From a checkpoint of a small transformer trained on Wikipedia.
Size: width 256, 4 heads of 64.
Architecture: no biases in attention or MLP, normalized queries and keys.
Training: a variant of Muon for these matrices, 3634 steps.
MLP neurons of a small language model. Each row is named by its layer, matrix (gate and up: input weights) and neuron, and shows model dimensions 128-255. Each number is 128 + 32 x the weight over its row's rms, rounded and kept within 0 to 255. Numbers have three digits each. A neuron's up and down rows have the sign that makes its largest values positive.
A block is one neuron, or neurons of one layer that tend to fire together. After each block is what it responds to, as a language model described it from the Wikipedia text at the highest values.

L3.gate6:110128173135096149129111132072112097186134095150170151127150101127107097124156101117154124169139139179162130136090162095089094072095102055135058117116139117194154107147158136111174162105135125158217120175072167093132163122047162105115170136159195129117060104144186172143062110161111147079119131117102135105138153142111103096193114116137163115095143127132107126098137188174129160143092
L3.up6:120088156124132147194126097117089131177129133093103120086136074069134136096122147119185157087128120162109143155143071115132142096080104206113136085168140125157106110138157082127153133089083108138117105075192140200057175123144172131193102055146181117161081139126163161142167088166163136149121069141140137163086162153125104160105110137118126101079099186104120134076160143172096161130106
L3.gate33:175092117124150186177194130132094139139152121190131079136090120074131138157119191121128152129125118132128158154115113166164151096140133090060108166189120190136121168098142120100096070131094074119156155105138175168152067101178117130069113134139119156111123066106087148168123091215076181080074130124121118126121085159115132189116137105135147094116151117115126166148158134095125164135065
L3.up33:137109101089189174148135158126186129093101126154121073134123182056138071116098148107130089134142103120104123140138165116170135066125134064131143150148131171138119101157148136086075079135115056108124153157143136091165126128181077131131111141176156161087045127111097094188152132152118160079121154164134200135116072163125089180152120155101152142132128189141106153154141186106121175178071
L3.gate90:117166146151129084109192098132161124180094181090158120138134167111128178079112145102154165127060153091134115149133128142173095125139095160152120134142122116139135048145090119096088168100130050115145163077106126095160103181175104170175156164063121138121157080125140166177133057122117179098135149113092109151120110109118125142118109183202116105139100117129178145124087141131147088063127
L3.up90:105152121141120121110156151174167120103129117137160116165101126127149123095120049126117151147102150114190136132125134092114078107114106141091163155132069139170132107169125162115131167111141177095156174089193123134139136085166134138113111146147113123146171079094078127155168047119176122075108068072082100114050156122079111189114151186157071144189124127114133160132111093103140192142190
L3.gate178:126136172141091123169152118170187123152182121174143111129139118138052141181134184134170142175116122144108096120091163123161114107064128137136174154137197185102142114175137125140074082108127171161157068125131118137118139072155072159186139171144155174098149094088136099099175140088122100078133077156176141143125125125136137205114123056116099147119079131160086130129099121098158094119086
L3.up178:148136150122132122095153132116132146162164122176212110097114134172150118108103179112141142123116122176164140104151108157150144109087135126111162172194164123160123133152141136041130083124118110105131138084139134146140208125147058067150136117124070062155102076123152153160145150215124136152084103160102142156127096180089123140149106085160106169145123118153141120126145107148120132187086
L3.gate191:162162153116092125159121109114150115146151088109184149155122168083139089130153143119167126149154105135100114169226103128113116121066134082153100231145148158134101077171056070121065114075079090099150106106186167081156114158135141206135151101157141075116106174083164136149119130126133116080123104092103129141084087183126111143137153127170083060118115159145093105155090140098155124132094
L3.up191:155127159192151159128140125117129152188138060144093091116105100132129075069127152141127091151153136080110171093126046119129176074105204152135147132124112141152103117118147151136127095037104078067114070155130138152118077147120151156102085109148154065118124160105138165161065127164121110143065099132070230152095089131114097145117129140151098047123163142118098155131115149148099113108155
L3.gate201:158164180186168181131202081132069086128156128158160100105139137132155113130081180125141144128120126081128168149114136175064169122114116112172144158151117168131147114135129099154104107174132097105117118141128156140118128099120103104113124149132093178196156148156118130127118167122170171106124118071081121166122119151135160147109128120121144181090139163166094116138134129141149198087144
L3.up201:110116152162196138139146140160148158085186141148173086150143158199156134095145114128142166130106191149126082111103116109127134139072168130084164086133163134144131139132139076056151065142097080106153114137069119171086144180072157149145087176079100158141125084109167109148102093110127122134119115146132109113183156076124123138044122109192126129158054143097098199105120094111190168138149
L3.gate270:156101127177126187106141149101079163142205126144122109093138130185026121134147151135113111053123114104165116123150072138152134139099073144141095140129138159149161109069100162075188155141097139097113113107148149108055147181099151074095073111149120145101081099099168072132102105145103087123136124104087105108086116159092124142103139149135090143120096130119090135082159127185143125090037
L3.up270:095149141178218140122136107132101146105156108144130123154177063131129088124126169098159160099165134131141135140131145116108159100115103156125135167136121161158090147128159200098121113174139106167190079165144179080109182167177174121096118144110088127154092073134185100139105066135161112124127131177136082105151122064102101114124120144108110134113077130125135115145086125124126109113065
L3.gate372:137113118152084073108126129118164158162170143139162174149112175101095106138079140159093134115164124143038181121118128160128095162084142073121145141156064152143095129124160150098138147060129145144153133114111171142132155197104142156143091070117118106125075077073136130089164082102103104101130116157075120113129075102099155113110107131172131146161196167159104117096154131196153098118159
L3.up372:159106143125111122154109204160109151191138205117110158140115173108162148142134121130105119155137137092108115116143117161083112113137108094134155151125096184109165107166176060119152104122072105106185080150100150113113161150084166150176159098119110141127173132127099161137130098184133097107118096185108067144140116169123069148131077102166110149164069149131142093088166101109117124132146
L3.gate475:124128084159109145146113123132128138107076085117112141104135132135092119101138070109109115137113167166151101216141168067140112100121137137125072095069138114146119158110182139105073044199188062099079107096182124145137139183131134103126131172141115151088118074146115190093089133104172163109090166091111108119119115127110140097103163060126127070082100095118081149159110099113117168068186
L3.up475:134065116134139110152125106161094094154135106161118170154137122164104121080082150161097115143125151104113117157104156122153083121102183113133110139153138124152087119178135147126116101165156094175161127076209113152121182204116146125088141164181122131143117080111134113108117106095202145151067156041148149077115193095146106105143061166098158111146145158126140112097095105093145157111140
L3.gate480:128086123134137149082113101139149166154102129129130185113178145137132137125121135117061096138127137114114134117121123057169093179166132214187099148174163139128174142134097115108103123103110137060146161112110064156141191179091048084114167135104166107140104156105150110139123119072117138145096128086144091120121161199111112106157156139104099159160172094147172096130101121108105135171103
L3.up480:157060152133107100114125123105113185112100140134131129151181138145103080141142144125126143143164102109052096184112104122122147093157150189046102161144153119143211199133123097106110155102182126106092090118046125168183144154103134136145095151092107100143110152144128154119087084146128148161059132135186167097117077176147090120087106093195097117160153116141183098127113118097124147120123
L3.gate548:160085192081089149164106101090128094114125115203129122157142147132112036132157173137112176181113129130127104095139154121187130106171075110108156103125206118170096137098176106203153164103126101116121106157128137172137101170131153103168130129134084090116125151178146085083093126099109151145104154168141130184127115142083102089100168134154100115148088182127098086163083112111162144141136
L3.up548:120087175095170071127135074121086120125131140074175177087133128111146174102171174074137142172133071125165133113118135154128169128091130138099127142151097163080109077135168142178136129084166116071181050191129089159161115168116164125165103170121090122114137160151137155127108133120114100179178113147092118133114085127152111137159149117161171113120080129157138154134091079129165151136112
L3.gate570:130147127184132106115170131085113107155182165114148129147126117121119085087131122189096121153080143166136183134147046165133163097141116092166106159129137122165106121127153124122101118160130100106189105115158156063103174098135135088126084116112123083140076124091126134099183117110084144126128109130112133106180123115149198164218101116101119100182062174130072170062124180133150134119152
L3.up570:109139127113121048148206139141150149191134131112067151102101139145093132131130128150146130160118131110116182133137132142090118108166158121162145091089141149198129169112121145097180086127123099038170115126104193088141181116132147147060125116173081076181205111136118165145078122111104177180175165124168094141079122110164120221064115124105168115095131121155111128094117128130148094107110
L3.gate594:178118189138107115146169131088122226151113201153138158142175166132143099146146137127133044147148142154136212110120102086078134153174077069155167092126138132150123130102091115148173083142169102091136153117113097108118187063135103142076160121130065110139072128109119112109144097091123149116148143098122117107063155096128146106105103080106163147147144099136102167164166151162147181097122
L3.up594:116138189117128109113147130145150130161076111138166207137129125087137125118102180165144137113184213124060150100171077118148119180152127097139137120134127191130157175167102098107150100151110132133155116134110150123153168121144120160100148124149114155114152153186141105128071094139156148108066165084135123119125113173120176123142114202055150157173182203190148109154081192123197145153087
L3.gate617:134109119041131119092159155114093164161119106165140122157206122081126099152131180114043147142169138072089153132146082182142109104086122074160089101173142168157160085118115094119118119129106171087073145149109206169161107129130140106128124157152125148137131131121146179187127089133128136166119062054101091127122117112107157164126142092151090181099149099138100146101131142148095143089112
L3.up617:132137122129100128093161123118163145113121168178096144128132147201087118107133127115098143114049110129138125103124087152170076133120170124143061172150126186166110116117170089102109160099125159150089123067149120169119105107139118116158161136121138164179165100096146099149119144079105161094119105121152010150128125107161107167123176108127121154186130049143152125125109119088115179083142
L3.gate635:159147062185163152172156060136121147130145022111161163107108143108098097114145194204161085072153099107141145110119166136152130131089193112144143128115109162144095141134117142105125150114093073101104080112081182183115167149169124089140099148218112134111155143154130104140166068140124119058071087097118152162092048181160122202116149119156117097148151159135126123131140101129123126148129
L3.up635:124173165127143154156157102115143115120151108122136141139104120076169112091128172077141087130092118139098087055107163121146196109076175098156086134178157125157099110100118132146113141109141114165161107099151253153158136100141109121149118169166091111161130115096108077124173059117123117083123130081135177125110083149121111224080140134141119097111038110105110141110107123096148176092142
L3.gate658:135147160132157133169109077105099198206098120159115099203076098090102171133173093146151160140092112086107095169119198125088116124102152118099120147108138143169093135094114132098148155089123127127109167122123133099123152123144124115134110150139102160108135089123190145123198115095137095168138155097180115147078143124136096165135137119165149024145105128178137152094168157212109197065116
L3.up658:135118072154076144153129141076072144145096136162121133067075139159128172130145144110083117125082131148154075114058102097108144037156103099134117133097152110158048103091134102153124119127159134103143114146177115087159118096127115109145066150116098068047121115126159087092126116122134118129124120129156132109135128116142121128109129149134066114123167142145058113106093135181160126157084
Capitalized name-initial tokens

L3.gate100:098110126140092152112146127180072071116156130093122173131148073159111147113122143169103122116144088132148069115122134115185085141184098094209154074126091126149086148135146101188076182109091143149097176171178141142104197138140160112132083151126139091143080150153116147101139137110141132118106146099109148101103132162116084113096163131080126105121083115166130177168182139112178101109129
L3.up100:141101148114152132149166146218124168077130133121093163149095089155178173123047155170114140089085142132104077130101117099098102187150100122191155137239134132147128201150144102091109158106098213082115148148144147177117139174171126115137154132110132135128056184158152173071138110115090113124086097128150149127154116108112147144108101118166093154147131135161094123108098199138193114129115
L3.gate104:136103135114187126150114075116160126098221092099120074165137126168135157122097074176130130109130067191146192088121143201130119127094106104111127083132171097105072144207125105085094139125107096076150151129169176109150147129163157107132076143135092114087137096096179127124123141133134150118121103213107137178089129187067146135090084205125071132157125038139102154119147110153156168076148
L3.up104:135096146128104210151091085139160080114112117140146139109091143154217190096100160165151123103101094132107096098159078144133081127160113103149125061173096108168203120136103147106069137145153152089136090144157059145082127154202100134128090102116151110125055124135129128170143109103100124105067118172101151147141151082103151084129161091147108176150108128107129119142130143201104146193044
L3.gate142:162165133118094125125119133154109080059104117124112068155122170124145130145144138116158199100087115152124075126087119138166130120080056110133074191105151078097093146084081080134156171129114166166109173151133113096109091131155124135159141128115161146156116140103163140145120112168208124082157158114114105100123113098125114064178109058106102138159048095160103147113176115149144164107100
L3.up142:162095143107108198118088173128181163112145107104154122118128089183142132143073133101112140034103136102137092104100096177135157070117088104182063115133160095127071125139172093116147168090154170094185132093088111141122114147095153112118130098150086198137166172166113085184130134107160194123089148085095092130159087125093079181142154129072143172102119114135126102147144129140174145155119
L3.gate155:171160118132116108180104104120108091106150113091104097141204146160094131103104125113139132138101107160133097062093093101161118137147133131163162106201121103124108117211136137098196151155129167106147082142145075161157161107107075143140111146133178134129174142098136120117077125087118156169145079118174104155071149107110139103115141167039150200148115168107131128150127099144131119229133
L3.up155:190139165171136091114135145201134126110137146107138113166112138115141158139145153171135167122134106124118147093134121109095169087157133145211103172155117126066156097159057163121118132100176106159116150065235129102119156134172123129142104105146109098156163100109135181107101124084153083117116077103152098116173112131190154168093168116118146155168152116102142138106179155076166142204143
L3.gate207:089130090132105108119153136194044121175107112055134137077098150136116158106154109119121113120096117182119117121078111145136119117140180148165135147135152094065120140116097120096121097101165145111147181142137126141079169123149116059117070108108082089101131167130118132142126142164174117082124082135110092146122117142109110137086182131148207115139117155152084126099098089084132142090078
L3.up207:160172157107076155118170092153135100165092145140127137131127047139136107121144161158094127132107150117109152147156120144125157176130157214139106154134124116149139132139095125113160098067138120099126208122113143062096155103142159102071172138098084122102127147078129107135146163176122093118185130166108119127138158110081084108153168124031106123146092058143165033126154088136147161142143
L3.gate212:135149122091104154098139176131148119144146073108120226088101081161092177142051158122109131091131134070168125106134107124115126108128103165095155119123177139177101111108103111094163139177080144134120147106122104146090148142176070135163138123185162209160135099137151159098092145098180093175119140161134110142138107133113158097067097137190107059121117151108125189123173121125157133160071
L3.up212:078174153108140171076110174133136143087110193140121173123091162136122163129120132107132129110148124124073054114154075101100137140112099162166206109147137086196119115088148148107179134167102120119144195119144103186178163128131140111103076162119107194130113040166118101196142197147146091172170126129054095128133080168185146175173071135141129116140114123119090170135160136125133085136142
L3.gate244:101113114102107118103165143131105109129130140091136104093120128164175200075104059056127143181074135112149147135166172115104093111077178105168167137206138122178127125148173066153113069146146091135165100115152193172100131162100116108119101142143149172108168181107163158086094129175122136125135150065124114133130122128114116128077175081117134207141107047129118082126122142104110110114094
L3.up244:061095127187100131112134115108087159123127139089084064095068085105125134161077166126109147081084155087114159117108097184134184150072135177137147187134105152156146153155183117128158070147119151106175119149139104159118103055113083159154149147169151224140093084137084121138180123135120172077082187113093143115122125181060110148123137135131161170125052135096106138171106116123127129155129
L3.gate292:108096139146142094113135154146120132128159106133126087161124135085100069138110210154090152095112124160145097128160135044109132137198119174135173121132136093069168149166070104142147088113151082108104118154174209100132043100134061133127122175146122109158121158146109155083132137133142138164077082121098080166109177175166034176139110141042166136112105148127197098134154098108114170100132
L3.up292:144155205141133137129150118187118111136121044138169097154147081080146105109127135097167097145111161141083096129139181105111127139168137119124090135108085182072050122158121118112141099150080090136145123139152167148107104140091124116131144139050124172122102170158066131129116122142138095125157084165110073141153122182150149137136096113106055174136121152115146152127158140174126136133112
L3.gate339:093113188109057140147080122105092137142165059154148119119134114135122137095136101132188118147110114097121158146161097170111163071121123246144109110127142152123090103108130108042077132117160071141134085146149163125114150141170141104167162147181145139067165085078097134089142179146109188080092112135096138167122164121156123118178133142134100137201152075164122147125152104126110174091111
L3.up339:167144151164140064184096118173134142147170138107078078131169123114125146081084140132125171105148091114084112133182135074092178110182108111086156181107118102116142139151083150150181114102082130150165148090120169144122125087133074090138183151150123189110114147122143059130112142088175105115121190151136118103129137115147059145099112133136173141170097064140106137072166166123171110106084
L3.gate405:101171139075151088180114144124121109118134104161082091082126131147129122114106146113075087084213153143106146085148173160146104167139110128107151099146125083143118058131127121113092109124178139120174159089196127119090176109143156069127123087155149145118089094106139129114055051117129094122054088169142110119145098133170135082161115172127061141115093161094084165163175065213169131129092
L3.up405:116134156149091138161104133147121116208163140098110174034125131120139124152064177089189114104124139131110124118112206130183128173080120099136125082159127113147112104091126146105129124107101101133117122094162111113088134111135119105146162122163112113146107092093156058115107130143060136088125095143116128204072092124091085161100130146146130127171105130132161125102108131148187166114131
L3.gate422:213174098123191069178148102146182130130141129121136159043153093082156176118105077067094147106103084081190096087091100175169162097131123163119160154091190156156187115168126142140120109119081099177109129112097134145111172125184125130131162125117120127168114165136112122098114182092169207170103118193162096140116110125137078141085113119144113136068106123142122165149142085117130150126152
L3.up422:138094174180157110078129101128159155091147160148096138136169088217112156056132156165173102195111206133146136157159074130162158129145104121076063119131133144134091131153102075165146130132068105127130091126129150158159073033142126127128144111098128199170058188077101134092115144175148198087107128071082116102172162120123082137120159105162127179152105085162104114130150133143091096120096
L3.gate508:162137141101087127143120160158156100195130092140175109102118113142118145133089148171197100139114123109094060106131117122137162133074092124125074183142160098097082167161205078085146166184165168120113121115112147122148116185137121131208150168117179127180116114163137121166042186186131061131128097145116129143134112111124122173145130143150094122126094107114174163110102105116168136069133
L3.up508:117170131118132182164065140129099163122146090117163168094150066150182179126151044132134094141099061144105156162105104111082189131178105126140082136124053204115157091138114145149149162145188042140176112139161122120152182142097137104167131143135129143187107145146142127141108118120177084177119169135096127183122109147129150201131129123089054158090154072153171066100149129185183114134161
L3.gate563:156123153167124149141142206119040091100166092159158193131115136184175161050152062121091154127126158091134099071146174153158092145128117056101151112126130177157103094147120121104165161142123109173106137147142086095121136122125130097171115127080105144208169111120165170079154142138091178151145121099133100168133135065088103143174116179106087092106131101094067088080082101209147133154124
L3.up563:193192155121137139113107137102189136108134142106103126145110192065145076108120076096103106118148121104183114167097121113116182071144081195105077143116103170140147118124107125119134145155077171120153186147115144138091129151128143157164093102144126151112096072111196141115177121101106152140126163114131161093144080151093113134085126114102142120179126159086172093222140139115183147164158
L3.gate573:123125121101179137131101115125089159126170104151095120083119180145120097092171130094149091108160116112133158137147081124134114163201164122102168125113182119160104121220096179166099121110103151138105107175196195139076168128076120097087134116180060098139145163149107095094074198113156102064147152092114168138175123155145131149118132144124179176157114132159108127117158178134153125121150
L3.up573:168179149134070143105100086153153165194122119196157122145147134168138138103115136096135127162126151193122060118110083107106119101152121101126161149123102134166127127155120132125089182106079136152139096151142139146072077139104106149141197127202148142206110138086108115119092105097162154107148074124149071118143196112106096114135115090135099130099089078107137158111105057098111121138177
L3.gate645:132164126188059100119070090133095145113175109142167134131184120152181125104177107160175145147133132124071175123081087152078114153140149135084116124151108152146092193101146091136101136131100093127042114162139157081135061112128105102089141157169086092127153123138130075189154140082124121136115135155116073153142128117101132112149117097079080147112119137121144131080094097122124107125133
L3.up645:103215172133138082086146192165191135141156085135105122163158124125151203180164136144139101144099104158107169139119123150090142118091161104075166120159111086094135091162131121130102142134139121133172095122127108156107121134138080096114138088160085178127142158119158153137126176143155080097130199115088176145162141090195114135146121111094073137097148175184157149209142102130150133137102
L3.gate693:120187142107152146128145130111111130122092144121097134184114108152153102148126093124109106180147162110072132119125087113085141103213117088127150126143094119111144110135104077110174088153103086167127129177137106200098171132178139139162095090105094121157079133124195104187153073108121131046147174134144203142168092149166141161118194090094149144065136111126127146093156135128117145142023
L3.up693:176172108143127077120098114135129128107111129160116184133097121164175132152128168155183176107103160097097047077199162077145129178105173135126159115142087048135054174125137112173108096144124101137133109152123163182161138147129171135091135149092138157159110155134159161118075127115120130139110143150134120098132143103152120117069118115125083169072183099093059078134130160180126147124117
Main clause action verbs

L6.gate403:161130116169153101115135107131101137088171117123174130131177156171089163126127082149118161131163119132051079187123139059142122115154135151060132141116126144153147105078129122052139069150108161130109140114014118098131169167163135099075140098083127103109154105071074152123109085121099137161088086100131143102084133144092089079159143173131148054164156130132153125154091119102077136146127
L6.up403:114146155206109160113049123139129076104120109069149086085183140149147122125146135141081098114078162160086115101106120157179113117136142175090151152106074104062106119121164117088150091087175166179132049151082164130076127200125170161168155092099175091091110136113137131156124154123174120104084050116094166147081080091100167114192143150131103133168132124103105132104085120137150106161112
Split-off G/b word starts

L6.gate452:148040186185151094106072145130147171102151106065122134086127146107141155130166147161099104136113155101188065130105113201117142172118096120118210128124180161098101067126122130158162120109141183157170112142169135102080150119106106161107113167168148173101168181104138082116163104090182147058167090112147160179084159098192089134068173154118182139143114126123149119142134146100104146117106
L6.up452:150150172159087109133072091155098086091142124144132105068142217174141144139092184141135141071096111151115102134127112165146115165146094134106132107198158106120094140113131118144147127117075127101144178131190082142079160130145085132098154113146136152158091128132071087130127108184122172109097153169085134126075122156127100112189165111117068126159092128140160131131222116125151143114105
Passive past participles

L4.gate14:125063143170082180128128173143096177093147117094124132115178099183148126107111133134156145099129097103081123073152150123142188142134138099130085103114124145108087105197081137088083100103109164126087150129103084148109217154167118065161164134120142136160175156119150132130138160123141163190120122122139110098131115140192132090116112072144153102147176113153126143158074148100113159086108
L4.up14:141138056140170065152069107116130166166069133138148121111133168117075169059129123077094158135116078115164114182130113082167121090145125102086129128156131140140152111131161154082128122158133097119192188139056091177170176126166126125161138168116087104140101117064095123114105121108158094121127134104137165188134085128130087123104117160102146097139098121175066133109165104191153148132093
L4.gate27:116116057133135207146157157189054173059128083111100133112110158100138106135135131122145120176092096155120098081074097133153074194043146135100111157134118079149111143147143183101063102148148156141148109127054125151130163128105156075146153157160118111202118071152123133076111154102129092155117141095159087136113108114172121152043107106143111175169131063239143131133173129140114131143123
L4.up27:128106101133171144132121195103078139123184194105144138111135146186153109168119132104102135046134103133148117136147102107126182118090133095137083151139162124097108112170150094130152144155150108084152156146068109140067117105133151164160090131135155043085103168073104149122125140132122096133159136151078124155158087135110107114100080172200166182110104121133111132138124148119200069111087
L4.gate172:140117089148136147094131120190135173142192148111153118112130087149099083162156156136144124123151072173108135157131120087107122085138139162116145114155122158144126105157130135027157124109129149092136093155133081165057120170120162213068136131131144119144157156137143108071128113145178081137115154108150162138097115132101164129147092095109126146127152197112103156155118130157163211159114
L4.up172:116127166136148091153107118175054123072148113166162139154119144141174117069112160083155104102115119072073156139120116088107075095139139157108116106103153203165115124157117134072112138111131101103132127086116095189159118140123151063145092195077140155061094138104163086098113174167176182146102102118182100119173123169130161166148126128127134085101082127117134191104122162152117135104134
L4.gate265:155116140181112117196103124136188156089123134197118102138187123073173107074141161139077120180179148165105142186100135177184123150127114126060119134123102057161135097054116123116121083146091137131134107147124140132129085121175171110115068188155105075141102142098119029127169118096144151152180136149179138148139166152120133170147135139117174144112172106124163062145094118098119140164115
L4.up265:153088117134157167139125151082170151118107154098161155179176126052145108122149123089139142141159141193057140197133112119105138168167126077140156118106148137165085168173189090180106095102142161154175105123134098126081202154159078136143081138187110113136160135098071129135164090124139144135095116166176150133133074132191183172142137131086147118077162186125137114142043147081139094105053
Word-initial G fragment

L4.gate161:148131108110118205133087084158119201135160135165115158066121128152135173098127087110152154160071144109163093021140147142131178133149036132166111069107142107146118186129109092051140136156163103132103121142079146126120153131113131073162197148104134150174088174132116081090108126106147171091141062118164164164112128134177102172133152126202111115151131120133128124099141126117089164116080
L4.up161:112177153134159142171101145176134111085124047167134177104127113125118169114080104115103202072112130088147146111111153124144181152120098135125160110155157151145103118138111143138136115129171166097147124151171120147089156132088161063155157168146119160117090164135138069093154070144091123141146081147148102136101131146139105148130172143120133135138086118120144138082141121121135107140097
L4.gate317:092125084116143161149077069118111103094116117081160099100097162123151183180134116057182147070137093151128167129126138146137090150109115160181135083131150141116133206114127138153142110094149090096128150154126115138117165170130158142150054049118127137077090122153048117129092060118133128135097094080144185126191153115121070145112166143147156145065110117128155146170145115073114100138105
L4.up317:129135155047133114149102130147125158134171096136132080120052107125096112161102186139088137124063142093109089134073086131151074108125073111170084112132107116134036131124132134119170160134158123131175118159126046161117106128159115102176118157126121193137067095125144051150075094139136103077163191139117162141120160098139089156107114139129137166103053134150155134136124119129134165200142
L4.gate367:104083140185157139100085118187105090092111155089078163098152115113117123019094163171120071083186158086089113104171110123163138076099117142139118132135118111144122158136103143123127131104117178109079086086152124150133141088103038052160179159127147119138083179115169161204114091144139154076140131114112151134131087102174100174127233144135164181130146204132135129133123113097134162146104
L4.up367:134071183133146087058110072113131146114105115158066162138121124214168092102120115106157113108141106125084084074124165122149092125145139185133136082237206140132122136137126125080131128078133138119103157159153174098131166145094096057146087131139115110103109155150133169115108076105095151096132171133119076190160108097132097134223087097051180128107136078152152187132121110124170116155097
L4.gate656:152069120108093094118095202182115107066170142031148125125114158126086123159105156101103136129064187164155103082131131053141126056146068101099168132125137166150088173179178101130105115138078119169161157126134150173135082100143152124171115129142125124174118132188162087108065106100122148146152101177123125121192166154127138198166143078113119124165099136104163115069155115131185146122116
L4.up656:156215106073031121132107131100128098099102103173120143081109074118143161213088155112152092134070147145073142096119166117090092133110148157153104124170134115130128167148208107183108075164153126152107132073090114151051111193143118060108163126076137133121148179138119083120128144084151153104103150156106148144132124136152160107070030161138158123113099138196141138089162109103146100096110
Past participles and main verbs